From a checkpoint of a small transformer trained on Wikipedia.
Architecture: LayerNorm before each block, learned positions, no biases in attention or MLP, tied embeddings.
Training: 273M tokens, 4165 steps.
MLP neurons of a small language model. Each row is named by its layer, matrix (up: input weights; down: output weights) and neuron, and shows model dimensions 0-95. Each number is 128 + 24 x the weight over its row's rms, rounded and kept within 0 to 255.
After each neuron's rows, "fires after" lists the tokens most often just before its 100 highest values on Wikipedia text that the model never trained on; "fires before" lists the tokens most often just after its 100 highest values on Wikipedia text that the model never trained on. A number after a token or word is its count.

L10.up718 [131 115 140 152 102 164 175 130 107 138 122 110 134 110 129 129 107 140 119 110 151 153 119 126 118 144 118 108 137 130  88 149 100 142 101 119 123 136 140 119 166 149 118 123 131 122 163 116  74 140 130 173 117 148 134 160 138 112 125 103  89 170 104 121 143  75 150 111 144 132 139 123 136 143 112 139  63 138 149 143 134 129 165 150 108 140  88 163 125 193 113 128 162 111 122 113]
L10.down718 [125 149 123 138 107 187 151 114 116 109 122 125  81 132 144 146 148 116  85 111 100 143 117 102 102 102 118 132 113 119 160 135 107  84 151 104 129 130  96 143 166 154 145 134 150 151 139  92 139 145 119 140 155 163 106 128 166 126 110 139 117 127 141 140 106 142 151 113 163  73 142 147 121 112 126 162 152 152 101 143 112 124 134 156 161 125 123  89 174 130 123  64 109 125 108 116]
fires after: " " 68, "\n" 8, " |" 7
fires before: "9" 67, "1" 6, "0" 5, "\n" 4

L9.up48 [ 74 144 113 142 115 181 113 140 141 126  93 139 141 118  96 139 123 164 135 125 140 135 119 123 127 129 114 170 146 147 121 147 132 129 107 161 157 135 105 124 151 141 124 113 124 164 135 112 126 166  97 157 112 153  71 105 146 116  99 125 107 133 169 167 128  70 117 170 115 108 113  99 120 125 163 121 139 142 114 154 117 123 129  87 138 117 105 154 191 140 129 129 133  97 107  96]
L9.down48 [ 91 111 115 154 115 173 101 104 124 127 107 143 132 123 129 113 161 143 161 138  54 122  72 125 139 128 139 158 154 184 112 143 159 115 115  83 118 131 156 124 188 117 100 134 169 125 127 133 125  95 113 143  91 136 101 125 138 130 165  72 125 163 145 153  74 152 117 113 125 175  96 117 136  89 141 170 149 159 104 129 168 128 121 125 149 185 134 125  86 169 160 129 108 121 130 102]
fires after: "\n" 44, " =" 26, ")" 5, "2" 4
fires before: "\n" 42, "The" 7, " is" 4

L8.up140 [156 130 103 124 154 110 133  77 124 133  86 157  93 147 137 147 156 148 114 105 109  85  70 111 127 136 145 144 130 107  99 165 119 107 103 141 116 170 150 161 133 114 128 135 165 164  98 102 144 169 148 128 135 184 103 107 149 126 107 177 163 109 136 104 131 107 151 100 136 121 138 121 126 110 140 150 146 159  96 149 151 118 113 134  87 160 147 112 115 148 122 103 167 169 108 157]
L8.down140 [110 153 148 132 124 110 158 123 124  93 116 140 128 151  91 112 124 132 122 120 150 115 165 112 113 151 117 129 158  91 142 119  87  96 122 162 113 130 141 141  80 139 140 119 108 119 133 157 147 167 145 112 141 128 153 129 104 142 125 137 111 150  98 129 124 114 126 144 135 141 127 158 136 124 160  90 114 137 113 117 123 149 153  73 126 113 124 126 121 125 119  88 118 114 136 115]
fires after: "6" 19, "5" 15, "0" 14, "4" 13, "2" 11, "1" 8
fires before: "2" 26, "1" 15, "0" 13, "4" 10, "3" 8, "7" 5

L8.up283 [114  88 140 105  99 120 144 137  95 102 158 117  82 145 139 134 150 121 128 154 112 186  97 178 142  95 129 146 118 116  91 116 127 135 101 144 130 122 108 148 120 124 113 159 139 135 126 117 139 134 107 126 151 140 164 148 152 102  96 154 160 122  81 132 122  91  91 154 138  92 156 185 116 113 178 120 110  97 131 134 119 110 141 126 172 109 141  75 174 154 132  81 134 131 127 120]
L8.down283 [167 128  67 148 168  96  85  88 161 132 134 131 127 106 142 150 140 151 125 157 100 107 107 114 152 134  83 168 107 124 166 113 150 151 148 135 142 122 158 113 133 116 165  96 129 132 113 161 147 150  88 110  45 108  97 100 101 119 156 108 117  81 104 147 156 104 165 104 111 128 137 124 105 148 148 125 165 134 155 104 130 111 139 133 104 121 147 148 128 122 103 148 127 163  92 131]
fires after: "1" 82, "9" 9, " " 5
fires before: "8" 16, "4" 14, "7" 13, "5" 11, "6" 11, "9" 11

L9.up551 [100 137  96 144 150 142 140 115 130  82 129 101 163 113 134 127 162 128  87 133 105 130 113 117 137 187 135 134 124 118 140 117 140 103 120 148 123 199 134 162 128 182 201 111 111 105 143 148  83 153 109 108 159 116 123 136 108 128 120 132 100 105 137 101 171 116  79 132 167 122 126 147 119 146 120  99 113  97 105  84 103  91 173  91 167 124  99 145 143 147 112 132 119 131 102  94]
L9.down551 [118 144 129 147 124 146 130 142 164 162 139 138  98 110  85 167 121 110 116 129 115 138 168 139 154 164 104 156 115 109 167 129 133  85 109 126 113  73  94 191 106  94 125 118 162 150 107 152 138 133 104 138 115 142 109 137 148 195 145 124 120  90 157 116 128 117 115 138 130  90 114  79 125  87 105 122 151 165 138  90 105 129 161 126 152 133 124 120 114 132  90 121 120 117 151 110]
fires after: " |" 49, " " 30, " an" 9, " /" 5
fires before: " |" 32, "|" 13, "2" 6, "\n" 6, "0" 6, "5" 5

L10.up475 [150 149  90 140 134 115 108 155 114 128 150 116 129 128 166 147 133 135 116 111 143 145 134 140 147 118 158  94 142 115 137 165 152 116  87 149 141 112 121 158 134 114 133 163 123 105  91 137 136 118 142 172  98 108 120  99 154 186 143  66 122 120 147 169 137 135 125 107 168 120  89 112  84 136 123 109 125 139 184 128 138 137 156 124 186 114  72  87 119 139  81 100 126 108 124  75]
L10.down475 [112  74 134 140 144 125 127  89 152 137 148 173 111 104 132 150  95 124 112 136  97 131 123 121 118 130 104  88 125 115 137 103 145 105 131 109 129 143 128 138 128 103 140 102 133 158 113 152 111 122 141 120 138 134 118 129  91 110 112 130 134 147 132 124 122 113 139 122 117 116 164 130 126 119 122 155 139  95 127 153 111 112 134 149  97 119 214 116 149 112 109  92 128 170 155 144]
fires after: " " 79, "1" 17
fires before: "9" 40, "0" 25, "8" 12, "7" 7, "6" 4

L9.up710 [ 93 169 141 125 131 158 126 142 139 132 113 131 143 170 133 146 132 130 107 165 109 116  80 147 134 133 143 183  77  97  85 146 103  86 103  95 113 136 129 113 183 140 153 139 128 124 141 128  97 114 114 132 136 153  92 133 109 122  98 131 145 115 124 139 126 111 143 125 123  84 122 120 134  95 162 156 160 134 135 103 122 113 168 114 117 108 100 135 117 153 161 141 175 160  92 114]
L9.down710 [ 86 115  95 114 146 118 166 113 113 159 130 137 143 123 148 159 194 127 116 140 150  80  99 115 129 116 108 115 146  78 150 133 138 130 143 134 134  93 165 114 145 115 125 125 167 107 129 140 105 119 109 124 109 158 102 130 127 135 100  80 138 124 137 138 125 123 112 152 107 109 142 105 136 143 107 151  99 165 109 172 105 133 130  88 143 119  80 172 108  94 104 148  93  93 139 114]
fires after: " |" 46, "0" 9, "." 7, "2" 5, "5" 5, "---|---|---|---|" 5
fires before: "|" 32, "\n" 18, "N" 7, "W" 6, "°" 6, "0" 5

L9.up613 [ 87 114 140 107 112  96 103 116 126 141  97 144 124 157 156 161 112  92 152 180 138 106  72 102 146 109 164 149 142 134 111 129 164 111 113  87 152 131  81 135 127 155  96 105 141 174 143 127 101 109 151 112 154 130 103 156 137 171 109 139 179 130 110 138 151 114 104 125 138 147 121 159 135 162 108 144  75 136  96 121 157 163 158 106 140 112 145 140 133 112 107 161 150 115 131 119]
L9.down613 [111 132 100 152 146 117 157  82 126 193 153 107 140 135 123  90 136 180 118 123 121  98 152 130 110 125 162 133 127 173 173 132  97 131 166 147 118 151 118 120 166 126  74 127 155 167 131 109 135 124 149 108 111 123 148 103 108 156 156 101 141  97 139 132  98 162 164 151 117 124 144  97  94 151 122  98 135 149 126 131 130 106 175 103 111 108 141 125 132 114 142 116 157 132 147 148]
fires after: " the" 38, " to" 15, " at" 9, " |" 8, " from" 6, " and" 4
fires before: "1" 28, "2" 14, "Billboard" 7, "4" 6

L7.up624 [140 135 111 134  80  79 107 143 121 127 167  82  93 125 156 143 141 105  92 146 149 137 122 150 150 115 148 114 133  94 169 134 108 116 116 146 160  78 134 191 147 175 140 144 129 114 108 137 172 155  93 141 123 122 110 125 111 134  79 125 136 157 101 118 124 127 137 157 129 105 173 159 132  92 102 133  84  81 126 104 122 140 124 150 209  88 115 120  97 134 120  82 149 112 159 167]
L7.down624 [120 103  90 144 148 113 120 122 116 136 158 127 102 137 135  67 161  96 113 134 111 137 141 105 132  82 132  86 129 123 112 165 121 129 131 119 115 148 115 131 106 213 147 123 122 140 161 138 153 158 121 135 111  87 183 152 142 119 124  90 156 107 128 116 152 102 123 107 155  52  87 168 140 120 119 137  99 139 144 148 116 114 144 156  84 177 128 121 155 163 104 113 122 104 137 117]
fires after: " " 67, "1" 33
fires before: "9" 36, "5" 14, "6" 10, "8" 9, "0" 9, "4" 8

L9.up535 [122 108 120 168 159 135 108 122 132 130 156 114 137  97 122 135 175 121 133 157 143 125 130 118 149 124 170 134 118  85 149 153 119 154 103 134 124 108 149 153 136 118 186  91 119  94 173 113 116 141 148 139 115 121 140  90 122 141 106 139 162 155 121 135 143 147 109 134 133 136 112 142 129 143 110  98 136  81 145 137 176 112 114 137 180  83 116 117 131 126 113 109 142  99 119 148]
L9.down535 [112  78 103 110 137 115 143 180  85 135 160 166 103 103 134 161  91 125 103 134 148 125 122 124 104 120 100  91 150 166 115 155 147 137 111 129 152 123 133 135 140 144 108 167 118 131 112 182 170 141 144 133 160 125 156 127  98 129 137 107 149 173 111 151 133 121 139 140 147 139 119 138 143 126 151 121 117 142 111 163 118 162 158  90 115 167 144  88 161 112  96  95 140 110 108  96]
fires after: "0" 95
fires before: "2" 20, "5" 15, "1" 14, "0" 13, "3" 11, "4" 9

L11.up624 [156  98 103  91 107 131 109 110 113 107 122 124 131 150 155 117 120 115 108 150 137 130 138 151 139  64 151 121 112  73 100 194  93 129 140 106 113 125 134 164 120 109  76 176 138 128 119 109 158 171 135 178 112 159 123 131 124 107 125 132 146 151 127 108 131 136 142 105 127 100  97 129 110 102 130 156 114 123 109 151 136 123 102 129 153 177 101 118 196 126 137 117 123 113 151 154]
L11.down624 [104 109 115 108 137 101 158 140  99  85 113 129 117 113 156  98 151 149 171  99 138 131 117  97 132 153 108 127  95 121 103 124 102 138 105 143 129 121 128  90 137 146 148 151  93 121 160 150 114 105 156 116 130 124 132 135 177 170 138 155 119  97  81 168 134 155 115 155 173  76 161 104 118 108 146 108 167 161 152 141 120 138 106 148 148  94 132 148 147 154 110 137 117 137  91  85]
fires after: "2" 66, " August" 6
fires before: "2" 73, "1" 4

L7.up361 [ 94 138 140 166 108 131 117 126 117 111 158 124 110 162 170 166 110 139 139 142 100 150 135 127 126 121  97 124 110 111 113 149 174 126  95 145 143 126 140  93 136 107 158 125 122 132 103 155  79 148  68 158 121 130 119 136 123 101 152 112 117 146 136 143  89 139 130 186 112  90 154 190 111 113 110 151 101 128 173 149 149 148 102 107 157 113 126  94  97 180 139  99 130 110 118 117]
L7.down361 [116 131 136 106 113 106 116  72 129 101  96 169 155 139 167  97 161 156 109 116 124 148 103 125 180 106 147 115 129 143 121 145 128 110 183 110 124 133 122 112 136 137 109 152 107 148 129 117 165 166 139 177 133 115 139 111 175 154 129  91 156 139 120  96 169 134 143 106 148 106 119 143 155 128 142  78 120 116 144  92 142 125 133 147 100 126  85 127 119 125 124 116 109  97 137 127]
fires after: "1" 40, "9" 26, "2" 20, "0" 8, " " 5
fires before: "0" 18, "9" 17, "2" 15, "1" 15, "8" 9, "7" 7

L8.up327 [109 116 148 127  85 141 100 110  95 140 147 133 108  83 186 108 116 113 134 137 118 143 175 130 132 129 145  96 128 143 122 130  77 116 115 107 134 111 116 155 111 157 119 142  97 121 142 142 179 115 113 163  77 187 121 166 124 105 125 168 149 184 137 114 121  96 105 112 114 107 143  89 115  96 138 125  70 101 133 110 137 140 116 122 173 109 132 129  95 124 122 115 167 110 119  96]
L8.down327 [121 135 144 157 134 119 119 126 122 160 105 134 177 145  99 133  91 126 131 169 119 107 134 127 155  88 123 107 143 179 117  96 176 113 153 127 119 132 160  90 133 166 102 125 111 112  94 141 149 151 130 135 149 101 118 127 125 116  85 150 139 163 140 124 124 128 121 126 152 193  96 118  99 155 127 139 114 113 121  85 185  83 123 159 111 148  92 110  88 142 141 179 105 148 145 156]
fires after: " " 39, "1" 23, "0" 12, "9" 7, " C" 4
fires before: "9" 19, "0" 10, "8" 9, "3" 8, "7" 7, "5" 7

L9.up325 [ 96 101 112 136 157 107 102 147 101  43 136 135 128 112 124 120 128 122 125 158 119 130  98 108 172 119 158  71 129 108 111 152  73 110 108 137 159 116 145 133 133  95 137 161 128  74  98  97 114 131 183 175 132 128 119 132 142 167 123 117 184 139 135 142 141 147 113 143 130 117 117 149 138 104 122 125 121 105 147 111 120 139 131 150 163  92 136 139 142 126  90 120 145 138 130 131]
L9.down325 [109  95 124 118 170 126 127 109 157 107 123 104 106 123 143 149 178 143 129 137 118 150 174 181 139 137 140 155 146 108 148 119 137 125 111 142 120 141 103 116 148 111 136 100 115 132 127 154 148 153 126 127 138 128 128  82  93 145 106 132 161 121 112 140 135  97 167 120 142 115 118 139  92 124 152  78 135 144 145 113 109 131 131 120  99 136 163 152 141 155 138 113 180  73 106 120]
fires after: " " 38, "0" 25, "–" 21, "2" 5, "1" 5, "-" 4
fires before: "0" 66, "1" 10, "9" 8, "2" 5

L10.up692 [132 116 132 150 120 135 144 153 127  93  98 111 122  81 148 139 106 118 152 149 150 132 154 134  83 122 180 123 151 137 109 154  85 107 111 137 128  96 123 134 152 123 149 100 112  81 164 109 136 196 166 103 135 100 137  90 120  67 154 104 144 143 128 126 134 147 141 134 148 139 131 117 126 113  83 119 110 135 142 156 180 128 133 150 110 140  99 138 155 131 123  84 124 116  90 122]
L10.down692 [ 85 106 109 136 159 134 119 135 141 109 137 144  94  83 119 159 170 161 115 169 131 121 129 167 131  89 104 127 154 116 136 172  92 158 146 135 103 182 133 126 142  97  64 161 120 140 100 141 143  93 150 102 149 138 110 104  94 105 130  93 167 149 124 136 179 135 109 110 139 147  84 109 126 115 112 102 114 129 156 168 135 184 167 172 111 141 136 100 101 150 110 101 148 120 119 111]
fires after: " " 33, "-" 16, "2" 15, "–" 7, "|" 5
fires before: "2" 34, "0" 31, "1" 21, "9" 10

L6.up341 [128 122 156 143 119 139 126 121 162  68 106 159 101 151 161 145 115 105 142 165 135 101 141  86 129  96 153 105  93 124 173 119  89  67  85 149  89 100 134 127 111 118 120 128 153  83 125 144 126 102 108 112  90 162 106 154 131 148 124 126 122 164 123 156 106 106 149 123 118 153 121 102 120 140 145 158 121 159 105 202 112 144 163  97 104 132  80 156 125 147 125 117 154 136 135  55]
L6.down341 [152 145 120 137 102 161 136 137 193 150  68 109 174  93 139 148 175 135 123 110 112 119 129 109 136 135 117 148 134 146  99  92 146  95 116 108 147 109 143 156 136  99 112 162  91 141 138 171 146 116  86 174 104 134 146 164  89 110 107 154 134 117 154 143 132 133 108 133 103 145 138 130 151  95 152 134 146  95  98 123 146 130  99 144  96 173 155 154 116 119 131  99 121 122  90 147]
fires after: " " 43, "1" 40, " (" 6, "2" 4
fires before: "0" 26, "2" 13, "9" 12, "8" 10, "6" 5

L7.up198 [128  88 136 117 145 148 117 116 126 147 120 101  82 144 137  91 141 121 160  88 112 108 208 122 134 133 109 110  90 149 118 131 151 106 116 117 145 122 118 140  94 141 132 147 131 145 107 144 112 137 154 138 163 133  98 144 132 117 114 146 122 131 133  79 165 147 115 137 101 140  74 154 148 122 116 139 126 142 119 114 165  98 121  95 125 129 132  87  88 178 164  99 135 139 145 134]
L7.down198 [111 174 122 140 122 116 133 122 138 115 120  99 124  96 169 104 153 104 138 128 165 103 133 136 125 142  98 161 172 134 123 105 113  64 135 120 118 136 115 168 119  99 109 137 123 137 141 121 139 137 106 138  93 133 155 132 119 136  80 117 133 115 146 158 172  89 139 135 132 117  91 103 100 107 148  92 110 148 171 143 121 122 156 136 110 136 152 184 137 115 142 123 113 124 103 143]
fires after: "2" 70, " " 6, "0" 6, "di" 5
fires before: "1" 31, "2" 30, "0" 13

L6.up158 [114  99 152 170 104 101 130 157 120 104 151 114 115 116 163 129 113  91  89  99 147 105 180 126 139 118 110 114 110 148  99 108 116 139 121 143 103 126 138  86 145 186 175 145 125 104 141 145 140 117  96 153 103 150 134 182 119 138  90 113 131 131 127 118  92 134 123 106 144 118  84 140 110 170  82 138 113 103 124 182 149 135 159 181 106 139 137 126  98 164  98 147 178 122 113  94]
L6.down158 [ 98 139 134  95 116 165 114 137 152 110 139 160 137 154 158 128 149  98 165 140 112  93 121 151 115  93 140 137 152 115  79  85 115  97 146 125 163 141 142  91 133  96 114 135 114 148 118 185 109 153 108 144 124 132 139 104 135 122 128 154 112 131 161 102 119 118 108  95 147 124 166 141 183 100  90 126 141 110 117 113 148 129 103  96  90 117 141 126 179 189 146 127 126 131 155 150]
fires after: " " 78, "–" 9, "\n" 6, "-" 4
fires before: "9" 33, "0" 23, "8" 8

L12.up603 [141 131 143 159 152 106  89  91 152 155 110 119  90 163  68 104 131 139 112 134 169 155 119 140 113 106 108 138 133  70 156 125 151  99 138 119 111 160 129 160 177 131 171 130 148  89 108 121 135 145 121 133 163 110 101 141 120 123 129 134 151  74 172 153 105 119  92 117 114  64 109 113 131  92 149 165 124 118 110 102 129 109 126 105 134 106 115 147 152 121 153 115 131 136 149 139]
L12.down603 [ 70 140 124 129 112 109 146 175  99 137 143 113 132 132 154 164 131 129 107 102 135 108 133 119 122 172 114 163 109 120 105  96  86 114 134 122  90 123 164 124  85 105 106 134 114 163 182 176 131 101 123 128  95 117 138 157 142 141 179 121 139 143 111 145 136 130 120 113 108 130 192 145 123 110 136 128 142 178 112 158  99 156 118 132 127 142 133 168 125 121  69 121 104 106 128 130]
fires after: " |" 45, "|---|---|" 5, "s" 4, "re" 4
fires before: "|" 41, "\n" 30, "-" 8

L10.up736 [124 138 104 131 133 134 134 119 111 109 111 125 114 106 139 139 111 145 148 144 152 131 116 117 134 129 113 101  88 148 106 182 105 114 120 154  86 126 123 125 137 104 142 154 101 117 119 110 102 144 135 152 148 126  97 106  88 169 136 146 144 141 106 108 161 117  91 184 114 123 110 156 135 104 101 120 137  96 157  99 108 104 161 111  91 155 126 135 199 160 150  83 134 109 136 150]
L10.down736 [138 118 145  89 106 122 165 115 141  90 123 112 151 109 138 116 117 134 167 109 137 129 134 124 120 155 108 142 173 140 169 164 119 162 172 184 127 108 140 138 135 147 117 129 160 134 166 134  81 101 160 127 153 162 103 136 152 140 130 119 131 148 116 129  99 166 126 152 130 160 130 120 114  97 133  88 112 111 146 152 129 131 119 108 111 132 127 131  89 156 123  92 120 124  66  97]
fires after: "2" 74, "-" 8
fires before: "1" 64, "2" 35

L6.up623 [100 142 117 153 123 127 114 135 123 106 155 115 148  94 166 153 163 114 102 109 105 119 151 133 141 153 127 123 121  95  97 151 118 123 101 123 148 115  95 168 123 123 138 169 127 110 142 173 169 139 177 138 140 135 157 135 165 153 120  65 140 124 176 143  74 108 108  91 121 158 121 144 135 138 111 160 134 107 160 136 163 104 152 156 151 163 153 103 144 129 104 130 156 164 122 106]
L6.down623 [172 107 133 131 144 148 173 141 119  97 142 147 144 159  88 149 104 104 121 132 129 137 145 105 117 127 145 105 168 170 132 118  96 119 139 141 118 129 137 131 149  95 103 146 109 133 101 119 102 122 135 159 123 101 139 115 124  91 158 120 127 140 101 111 104 108 111 115 106 129 148 133 122 151 110 106 142 116 120 143 146 149 137 114 134  96 123 162 135 140  73 175  76 130 121 133]
fires after: "–" 56, "." 27, " " 8
fires before: "0" 44, "9" 9, "1" 9, "6" 8, "8" 5, "4" 4

L9.up373 [ 97  84 142 146 122 127 125 122  84 129 171 130 153 152 114  91 152 123  90 120  95 143 111 149 125 105  91 105 108 112 152 134 147 119 100 146 132 133 144 134  80 138 138 118 114 151 123 121 125 152 137 160 156 125 156 147 119 124 139 141 179 126 125 164  78 108 104 153 125 147 135 112 119 134  98 200 101 132 120 154 119 143 122 144 112  89 129 112 130 123 170 105 118 130 104 106]
L9.down373 [189 116 131 179  72 122 135 106 162 121 149 133 107 106 115 137 131 133 146 121 124 115 141 151 120 151 141 165 131  74 113  60 126 123 114 144 142 130 141 122 167 112 166 126 145  73 140 133 106 108 121 110 127 107 163 123 134  96 128  78 125 135 121 152 150 135 101  84  77 119 132 158 141 104 117 107 122 129 130 103 189 175 123 164 110 136 142 150 148 114 124 157 106 120 107  94]
fires after: " " 56, "1" 37
fires before: "0" 11, "9" 11, "8" 9, "4" 9, "–" 9, "7" 7

L10.up117 [ 89 157 149 111 162 148 156 132 116 157 133 126 107 113 171 166  86 132  81  88 130 146 139 139 152 130 166 127 126 142  94 126 140 116 135  89 126  84 129 111  94 146 100 128 134 126  76 151 115 127 112 122 134 111  87 182 143 119 125 116 146 137 133 185 116 123 148 147  92  76 114  96 120 161 108 125 120 172 113 126 160 147 137  95 119 104 114 147 168 102 136 105 127 139 104 148]
L10.down117 [111 157 137  90 132  94 119 135  95 118 130 135 122 131 132 114 134  99  78 139  91 138 118 134 107 125 117 142 115 159 135 139 141 120 145 165 137  77 111 132 117 126 139 125 123 142 131 142 113 124  96 152 147 183 156 135 139 112 144 131  96  86 174 145 108 156 142 136 128  89 123 119 121 124 114 108 122 172 100 143 126 124 140 113 149 153 141  93 154  92 166 122 174 159 109 126]
fires after: "0" 35, "|" 18, " |" 13, " " 8, "9" 7, "1" 4
fires before: "6" 26, "7" 25, "5" 21, "8" 14

L7.up276 [135 147 130 170 169 147 151 130 137 137 123 131 171 103 163 159 135 133 181 157 119 103 132 118 151 122 146  95 150 118 158  90 140 112 108 144 100 134 147  91 129 135 110 120 101 107 117 115 144 165 129 165 115 152 100 126 114 143 125 107 134 129 108 156 122 107  89 152 155 102  89 111 141  99 101 131 159 128 148 147 137 163 112 123 115 155  37 112 152 140 154 135 121 117 133 135]
L7.down276 [123 125 128 162 101 118 114 123  80 133 110 119 179 125 126  90 144 119 140 107 162 129 159  97 117 130 135 157 156 132 127 104 149 169 117 115 119 126 120 147 165 115 141 128 131 167 115 119 108 111 139 138 102 126 109 115 103 142 142 114 160 120 140 103  96 186 137 137 133 152 168 131 115 105 133 211  82 104 114 152 130 109 108 130 126 173 106 134 113 151 149 116 123 126 131 171]
fires after: " =" 49, "\n" 35, ")" 6
fires before: "\n" 65, "American" 8

L10.up623 [108 122 115 125 100 121  93 127 153 126 134 144 134 132 168 165 109 125 124 149 110 117 141 132 120 124 153  71 109 107 127 121 130 105 110 142 158  84 133 125 167  83 117 149 147 118 142 117 159 172 143 122 157 165 118 131 115 195  91 171 171 139 150 118 155  91 121 108 115 133 116 146 128  63 111 125 120 175 143 107 105 105 156 120 129 168 134 136 144 160 125 115 151 130  99 125]
L10.down623 [131 146 163 116 106 115 153 133 125 150 122 129 151 142 122  62 168 155 108 156 150 138 134 131 109 112 159 158 160 109 184 136  80 166 127 126  78 167 144 158 124 133 112 119 127 124 131 140 135 118 150 149 135 147 117 120 122 121 136 124 132 153 114 147 112 146  86 146 131 147 109 126 139 124 142 129  94 107 125 192 105 140 124 138 106 130 107  79 144 143 116 134 117 120 151  68]
fires after: " " 56, "\n" 7, "," 5, "|" 4, "-" 4
fires before: "9" 27, "0" 23, "1" 16, "2" 13, "8" 4

L9.up712 [122 129 125 143 125 128 124  66 135 133 134 111 140 120 140 156 152 139 156 101 129 113  88 123 140 127  88 141 122 115 128 184 133 165 101 132 100 196 156 126  78 135 143 149 137 148 147 132 120 159 107 145 140 183 119 122 104 119 117  89 124  61 107 126 100 120  98 161 121 129 120  99 188 112  88 134 101 148 130 169 118 118 136 122 116 116  98 130 165 109 134 140 127  93 189 142]
L9.down712 [116  97 110 165 147 162 129 112 137 127 107 136 100 137 155 117 142 181 137  85 118 129 135 118 179 118  75 127 147 123 109  95 127 155  97 112 158 117 108 172 120 114 104 119 113 140 152 183 143 105 132 127 183  90  95 165 143 142 132 105  82 136 167 161 132 161 118 124 105 139 122 110 128 141 128 172 106 127 112  85  97  92 117  95  96 172 135 145 139 138  91 151 152 138 132 118]
fires after: " =" 37, " had" 8, " career" 8, "\n" 6, " has" 5, " have" 4
fires before: "\n" 51, " been" 5, "|" 5

L4.up148 [147 100 149  91 125 109  98 139 177 142 152  97 110 105 158 124 110 130 109 132 140 163 119 176 135 107 127 108 121 131 134 114 138  87 107 146 130 118 123 146 141 176 105 124  92  88 146 181 113 162 108 106  84 130 122 164 167 103 129 122 103 177 134  73 150 107 135 102 132  99 130 157 146 114 142 128 136 116  90 143 108 137 123 174 164 144 121 117 175 141 147 119 185 107 146 167]
L4.down148 [103 134 100  90 144 163 100 117 134 157 114 129 146 117 119 150 124 181 153 141 151 135 105 141 157 154 129 107 137 122  92 128 137 118 115 122  88 145 196 153 162 120  70 124  86 107 109 130 122 151  56 126  82 122  98 163 144 154 163  76 122 129 137 152 118 125 143 151 123 156 149  93 141 126 127 135 142 156 168 159 151 141 141 133 128 154 105 107 129 103 102 124 118 136 135 107]
fires after: " " 43, "1" 25, " (" 25
fires before: "9" 29, "5" 13, "8" 9, "2" 8, "7" 7

L9.up561 [ 87 131 115  84 175 157 127 115 124 133 145 155 107 147 142 150 111  83 164  74 113 173 115  92 149 144 194 131  92 150 132 115 122 125  98 111 143 146 108 158 111 106 124 141 152 116  98 141 116 153 116 163 147 107  87 161 167 146 144 101 126 117 112 138 138 100 132  80 105 140  91 134 144 106 150 125 105 141 135 131 157  94 148 105 146 141 132 111 143 132 115 134 152 131 121  67]
L9.down561 [131 126 162 151 170 119 134 128 163 148  92  97 154 112 110 119 133 175 103 142 104 144 135 120 109 117  69 129 101 152 124  89 158  80  98 165 180 149 128  99 112 125 140  82 136 162 127 113 151 119  81 143 118 108 151  70 128 129 116 155 136  81 152 150 143 140 189 126 152 113 135 132 135 117 148 111 155 142 128  73 130 147 147 112  95 156 135 133 138 141 120 102 119 142 135 144]
fires after: " " 37, "1" 23, "2" 9, "," 6, "0" 4
fires before: "8" 28, "1" 17, "9" 10, "0" 9, "7" 8, " of" 5

L11.up677 [115 128 165  86 130 149  99  92 150 131 116 152 114 179 160 142 148  85 153 100 159 111 103 128 126 138 146  88  86 112 160 171 106 148 106 112 122 140 123 106 142 119 119 149 138 116  96 145  59 110 121 140 153 160 127 100 152 135 175 124 156 108 118 123 156 117 146  89 135 119 109 118 135 101 119 135 134 129 119 154 116 137 129  95 114 191 143 104 176 162 106 136 126 146 124 131]
L11.down677 [124 127 113 123 164  71 158 116 143 143  90 129 180 111  83  89  91 144 128 118 142 126 151 147 123 102 160 141 138 136 138 120  89 166 149 121 113 103 117  90 139 139 110 128 168 108 187 165 155  84 156  97 160 118 143 116 151 174 112 160 130 128 154 116 118 134 115 155 126 144 143 126  99 127 130 113 134 148 133 111 114 126 137 135 165 102  91 121 123 101  93 124 138  80 128 125]
fires after: "-" 47, "|" 38, ";" 4
fires before: "1" 93, "2" 5